Part of a small language model's weights.
Size: 10 layers, vocabulary 32768.
Architecture: LayerNorm before each block, learned positions, biases, tied embeddings.
Training: a variant of Muon for these matrices, 897M tokens, 6844 steps.
MLP neurons of a small language model. Each row is named by its layer, matrix (down: output weights) and neuron, and shows model dimensions 16-111. Each number is 128 + 32 x the weight over its row's rms, rounded and kept within 0 to 255. Numbers have three digits each.
After each neuron's rows, "raises" lists the tokens whose logits its output raises most directly, leaving later layers aside.

L4.down539:164099086112076089151127161138137112132137109137145157101110124193109120127118159090113126130192161090150114135114133177151187160075144151080089179138112171121125149142142152131110142132122143091156115163151117197167174124128091153097094083106102130102134111157150138113127095112175089096
raises: "201", "198", "202", "199", "200"

L4.down1125:144118123147124134159127192140121132124175131121132109103145115129129091109102126140137098149154133121048151123140061151151074084099088124170116103114109146094109124122142116121168106124073149183183090090119106139116224097164086119156130134132158181118125133120112086124137105135129099147
raises: "that ", "that", "to ", "to", "result"

L4.down2269:124096102144117143147117128154120055162110203131151168141133093115155126114067090116085158117130154059132122095102112134178108167125148113120163093173122112099153141130100161123112151084068116110081104150147104125117135103130142107094159086135113199089160112128137094100150119061151104121
raises: "on ", "upon ", "On ", "on", "al"

L4.down203:131082148117090145093192109142151149084122081102107103093099101194109126077173107173143094137111114092130132126106125152117119111120137122145108148168136142063058184065116171133127127119137146166123131078143103125157120128095085101152126144119124147101170143123136131128058093124134120160
raises: "others", "other", "other ", "others ", "part"

L4.down1781:125187117219110104141150128148091137124074195117142144093148143137149114111117181162104139076171157079194114158130077135134177166134165120170157199129124138129142116132115101126122158157122129081176146181114136179125159127126099160085148073112132101129114138147112206127124144167088129130
raises: "194", "199", "200", "temper", "190"

L4.down2365:110079120124126178151129108096135133142104090174176092102162149091156163118139158142122127124134137117042161115122130181157149150089126153095164153101112128116085148135138124115172172114113196117123172137102108145161151143141098060215168162104122118103072169177109124111117108100128079106
raises: "level", "level ", "depth ", "ends ", "point "

L4.down1151:152108148104097144134134117096093164159112146161146100078187167167143127120142157120136154118098149133141192126203133162121144127134139089144137098115120103158057129142075124181075105117137106158094143135150180065191104102071071195123161104148137055057138120086176175175054109113109186119
raises: "rather ", "such ", "include ", "see ", "though "

L4.down1821:148090126118156088140138129125055113166158110126126120110162130080123129136126158160113147174165124133100183078092215113106112153172142097195120117122085094130104122134128086127171113074053140113151163079128102173077154134156137139056155121186115168042135135126119137110136118157129094118
raises: "other ", "others ", "neighboring ", "others", "surrounding "

L4.down1301:099187128088128116075115147107118123127129197089124180144072136144086165149084106104191105117126097162109094136160115182117097109097110045113160152110190204149124098140093107151114089078078098100125163100091141155158165100074129082183083097142087112130130134174067061146101138167229158193
raises: "that ", "that", "being ", "alls ", "whether "

L4.down2467:140076077144118119134136108077121101105145200161100112156114132128116071126135065195162096039123167097126133130118155125150158132179167128146138171126178118103147143112174119071144066118138177209190193154117136130134158091129137151155080193134178190116124133199036071129152129138111070159
raises: "other ", "Other ", "other", "even ", "oge"

L4.down1570:135180089110064155127179169124116168134059130122121162103156148128122148104104117138189089142162069147144184153079165210111104106118140176155093167171128160172152124076104149189124108074160128040169120120110131167160146120104145195152157070158120145172119122145079212130156067089124136138
raises: "202", "201", "200", "194", "198"

L4.down1572:200097157127186147123124098131106159144150148128137100118138111121135169162120118136148094105149139143171110083171130114128166108149105143148102181091110130114154111141151099052129094084131106163082080091111125166166105090112118162105116096125138167166135127106146123173131089114143113090
raises: "other ", "others", "other", "others ", "another "